MLP neurons of a small language model. Each row is named by its layer, matrix (down: output weights) and neuron, and shows model dimensions 0-127. Each number is 500 + 40 x the weight over its row's rms, rounded and kept within 0 to 999. Numbers have three digits each.
A block is one neuron, or neurons of one layer that tend to fire together. Before each block is what it responds to, as a language model described it from the Wikipedia text at the highest values.

Description: The first dash of a new column's run in a markdown table separator row such as |---|---, just after the header row; occasionally the opening pipe of the first data row.
L10.down2:443476465481432489563384445464493426524453538495516582484520550478475465472541443525519555500546509508524525474525566595447426547437518547460516467436492502500485571505493578523502536513566552537508460497545499484545495570455538503542530459495476509486474556494504461466568501545491566452622483586464461552577509469453474539432523589532494539508490503491463489416520571535483583474535
L10.down140:563576468455509494475519530469505522476520514507441560557548497469500538483489496504465478483463485441454469549579469498469556493591446525462484473461507510496492458535564393574499480507485476570460499558550563504490536430415524504535542455544549408500467579552494502505537501519514475451535488463483501527503559519546483549458537498534530506454534521492489483529505487521491518557609
L10.down344:478568456501525530466476483468545475465515477552536494545598476518434510505477451503550401534498589457443394510519517548534514450547452509523514543509451499490488509592534521467508492587478498480529524531479548525490395476523583507565481529541462477551475483446561528533550499486527547435491464573571475485530477549535438504451477454497512483504543561539496486466497504488487532542589
L10.down477:562467448487498520525485466457520505520456538483516470496526463450496410532519501495486512460461567557541477457557503508530523504484503460496513600410521545555521510546494503518497535513464579504446506446470511515523491539476464431478606515480565534474494556564540536530523467553489438514497500476483564511479504605460514479400525456444453604471499504558428495608451474532461521529500
L10.down604:466583433487526493548567461496539507448504497447474504504506499542507469507506552491454450456539539444471541509528531548556470428488499409471406501478535536464512490493542466511534501521533474506486580472555509491497513477449525418545464435435572455458447449423474498509504444495506462531534495516510509478458515547482460566524427483520483601531503521509482549429499522506533531501504
L10.down772:524528387484549439546455535471488473476478516503476414519481501538451499401529471466534499488400438475482508484555516572516445580554554503473460525514430531560508549480420509502498529480549497506502518497553497423560492523485521487536481440510593410512582488538462501481496477494506469532537463553466549498492511477504478477463540442429453542479464468506454456471441582529483470474528
L10.down779:528568443442503448470503517533443531561489470511534539469529505579553495461509440426495495544487565464495506523445489530574527481504491514467529491546456511481533545571569536465510499509424457499475539470440518560504496413472542490557507473407392459489506497530438477473489440462543507436548497513577476410522520561511419611566483474496527471551484443492442486499491523530503493526475
L10.down867:396528451506497533461477538484493492431509420450490521506497562501505460534446503479576486480509506482540539469482567494392460481542474467490533506521471470508532470518518502484439454525534538532593568479499519516464464518498490538479546496504491481502519491451539558512499527543450529570438464483564558524456445551592453595442468490549499521405556466523489477525506510497502469472462

Description: Hyphens right after a number or number word in compounds and ranges (one-room, thirty-five, 7.5-20), plus dashes in Markdown table separator rows.
L7.down278:512473538458487503507552430560521428560551545473526506469470525490569492511531528526455474524479513537523508481466468547549501536495453556520451524519461574523518483512542470461435473510478468454501497518446510425499465485400488508451490437530553427485461638547517479554400501533468557617564515583498552455530535482506502495449499474529559497578444465506482513494501425449469454495428
L7.down292:513499514547502533558443437505537465515504488575465462493416489493542430453491491545498488513517480466504476468538529532520426533475454553519568416490507533443630555458440513507504559486483485507447461516428530466451485407553565451521553533503518477518557454532521567505494519455527510450475493500529472517531484483521517467519518465480479485515489566422541482544477533558511540507473
L7.down318:489499537520550541386499490439499520524511513506533515549529602445518564458517519549511523506561481538495468515594459553438503540530501498477522511518496467493589465521591492481513429529472554473506536507507510558542518484459474504435499491513520504483497511530436563460435471537477473490477510429538526505500501523559534541514491445458483510513495510505436477555458494529591446510547
L7.down348:519480487527464536425511527470423500478514485524527411465469502544522517444580437514496486516564469491452532430528517547476509458504532466461440412491500524450456465506479471476510436511457525567540522525495503500564500481498505578511530493471446562464503471569535411465501531503493529510529466503515559434537513515500547490490507437468515478579487522546485495496485503484505549482560
L7.down643:449509480456498444555493467556544532465556528468468460415434475563474498511503436550537468436533493596491467503454562453472396434426451589507510549544459511523544506500475523565564499488480481461518460531422501513490513553533487476516561415450449475503494457449428532516512507467470460488525499471484521568483505517576550517545489514494507505535527603510514544573510496503484490494538
L7.down684:478499550483490515434488486513515526532576459529490524504548500571514545504494421393528405548476496412495559504567479520434488486571451547461554488480446410473517510514578589544442470510476482546500464542538492565479532395545536479572519559486525477483534505456529529457462416489431509495514504460519461463497527523498502494520476451540476479505503470483542546526449495562546506566488
L7.down1016:445466544507547470509468493540515571419568458551446466509452519511501494533564531513479547413513576508458453556531517454521527452465489487481468501449454439445549544563547546434501532484511507449442498500473496567530515495435502457482410456578509459523459531424445457575491534460485548522421479489471452448490513438519464486540485469535519510514479529455507554487495461560570493479468
L7.down1017:444517437542604489411536606581525562512577458499536515537562561437497445492499495422477498462491508504468459544527500536473481498520446551471504417460490479424442476520505618449452507520500510480526469507495550538514478515451509542539477494471466425472511437470530533509500513501450523514536491479502497468499496493434562508507460514532531487478496593587501402519511420548489508520487

Description: Subject pronouns opening a clause (he, He, It) before verbs like was or has, plus first fragments of split words (ag-gressively, e-arning, Le-arning).
L13.down94:425475470570492498545412487485488427443490573463511454503448504520467505460471501481536464552504472531604507488481435488524542516492495401571520454492555507480463493508509440496482520544478568553484517488460537456495531538500578516530555497433478434515504556538531493484512483504509566459457543487502496502506540480545406536431466494478540452452519483487568458396529539493484473485481

Description: Pronouns (he, she, it, they, his, this) opening an embedded or subordinate clause after that, when, comma, or but, as in "claims that she", "announced it".
L7.down15:492508558442522461574570564502547509462462559492504539532461542532548531504483439501550461511509472498430480451575491529543507489459495468490518521481471513446487476414555474489500484566560399505560535486534507482534494558507500478501532526486422517460460450523537444444561530492524495502516485438539533484434538533505500455491450473506505468523488524485485544569482473507464527451478
L7.down156:527521515515503551527480522451537549530467464484474559493465396522461525483468477535552526489474518509527454544486490428420529531454493475498573471503486548462510420544462499538438578532519438523514472507464575462558517548508474517445564505499530478478533410489573475497572568493499476441508513440483464493496513470434491480498534528483533574488507509487537528504508487521389560488499
L7.down206:466444522515507540497591567520484485570578504490537461422477537446455417519550515467562523510459486476564513466425532526538540504485539425497469447587513530438563512505482464561575466467483555534424522501546505526495451525507506532459513534467483512511534482487530501505434566522480462556526488508507519553473479453496482506552383542520471494485533591470485417559502487497547478453471
L7.down220:460416499598541538567498512444508455487411473460488488555503491439572493464559549517582467450513519495488503522488521539440480479558474523475544481503523481475512539399503495512429506467481542466422429543492491465486440468453466479558471630512497520523566521487513541511457468562489490495505501496519481455585452445499444575523470589454559428565465500544519446466488541557465448472483
L7.down413:542499508487523451518458514513548551488471456542512527548419511490457462463531515539567451507482504493512508441524539525492494495479522462476487471538431500468567550479573471550439449471514490548563407504563483449567455563531502511547482517438537561482493438502579546431486470498531450456518499489511441574539546463474468476503482507443515496539526436514531465553548464576493553519500
L7.down666:508521472484501525507555542511497453567602498474533543518488521495522494577555464513513430503523486511517442399494550535537538497498474538431623481495477464516581496464474519477525494530464533505604435442519526597513495448473461489482547454485557501463573492444503547500497530604496432434516506504457507465557511498473504467571477500515491469483511493489531454527500500522520512477568
L7.down836:518541443417563523543492452568555469490519454539453520515503455468476456522465445508468513492551498447510500489556504441501457582525515486457545505482541507458534555487464514465407553540549434622483527531477557512440535525479526546498477487493479489486477466507520581530513540579512511556530511464548477501546522467553510429434520562525446556545490503506552464561556540407464490454493
L7.down860:515594461483559470537517501474533521498530526510555519503502481536463487563507536529510530565546519477462480517508543442515484538496540464538587441488450566548488486499498501552525483491520499494454504507483505486564459523535474535450548531490528516448521440436544537449572520533412485426481502485508477488530555448469476493417473540478428478457548465516558599511567504592592530467499

Description: Fires on tokens that open an unfinished word: compound hyphens (British-French, Post-Vietnam, non-specialist), dashes in table separator rows, and prefix pieces like imp, comp, app, inter.
L13.down531:508516500533463543483501538511509441506514510538472478447439424443532462531502500491566501524567417530502499513523519521516468477489558512552553433484573480479533441486428560536477478522511566465529546438572524418459551561496416441399495506522529496498522520463442568533491495509507511464491427540496511538438503516526460515561549466507467476503491480483494439553430516480506504522517

Description: The possessive apostrophe after a noun or name (saint's, Nur al-Din's) and possessive pronouns his, her, its, their before a noun.
L10.down36:443452519456519464540477517550510415524471455490527503491477498541480486518526457493456543441538389542473452446433506534486461487542481558470428474495518503496466463486502398571499459472467495493497397481536581545457476482484524520592514533541456526449556456570499480406531443479549527569473510504579407439458550532553520433457514528541468496478455518510551562564565503455493501564514
L10.down107:514534414505460452523517483492524537488461468469536578574562474520508531513469417464429484457523490548440464532458507565486466471543447541577536472553519422419468461530435533453530491533481483504495503535536477521494474481522529502486525542556498510575458503541543553493504520441502540488393515472484497447480536487590513537549545563483532518455499521501495565465517492526486491460434
L10.down383:535525494567516524498407450427441498480457523547528513550469484454521532451456388471528437450482549526497517473538462538515554454535497503507466447505470551471448495500460566437506506525576504463481481555494474487483493516525533534508524447451517506449523513477530488522498579465501490449490509543456593471479574436502498500473506581481493551561506451476523510430411523547454441524429
L10.down470:504418471530501503542580511518495487510481487477435483532480471437546480446472491468498497533525504512531447515521539514444482584529454513461514471550534416490506439518461544533464547472454551492481496551524474528502508496577544522449547536469518492448488436488473509498480584539471501504475474469497455452485531510525522437535514518449482585466490507535464553497560532490451506515491
L10.down475:525555498477478498499550493454542474479506553463547499562441537518417449459516478484464442458515464515565466529544544521475455492522433485541503511526531498523455533544540460547543533488450436482494547474513494602476504510496449485561566524517476562502498519554497509450523497455499520559512496524514473534532493559541486470428516447467480550508550484538475484535506497557466456455483
L10.down608:536422496542468462511502511382551435535415507523587496517472526522485525495473460557462585503534470486551492509488525553469543489497509441563416472513501425524495556444589449431544490513427429529521498497504514523508494569493567485548544526484519483438509485527454489504532486508515495527533520491495545515486389524473552572556538468451489476522496406479492421514502486527462576499414
L10.down844:460505535502458461508496530503473453524471550461510467555526494538425489495449543562505520534472524453588515461516495530537489485499435507536491473446506487555467483509414454563515527510531494494577459490519477514556495569475451504553533503543542469458548465461490447514529490471489465450464518441386596554498534540493373509498566529449448543492549456480501499555528471533536430584418
L10.down924:439510472504482448489529476461480486516502460502495497462573440516561492498515488556479519482476469521579528517527566517500489488519435518509527497519489479500475509498505494517528486490543565524562515548563456443499468484450475538478578530509512541501463447502564493438515479533492475602457478479510514505580430480574492489461583526488511516538509528445536538467513507571449525435440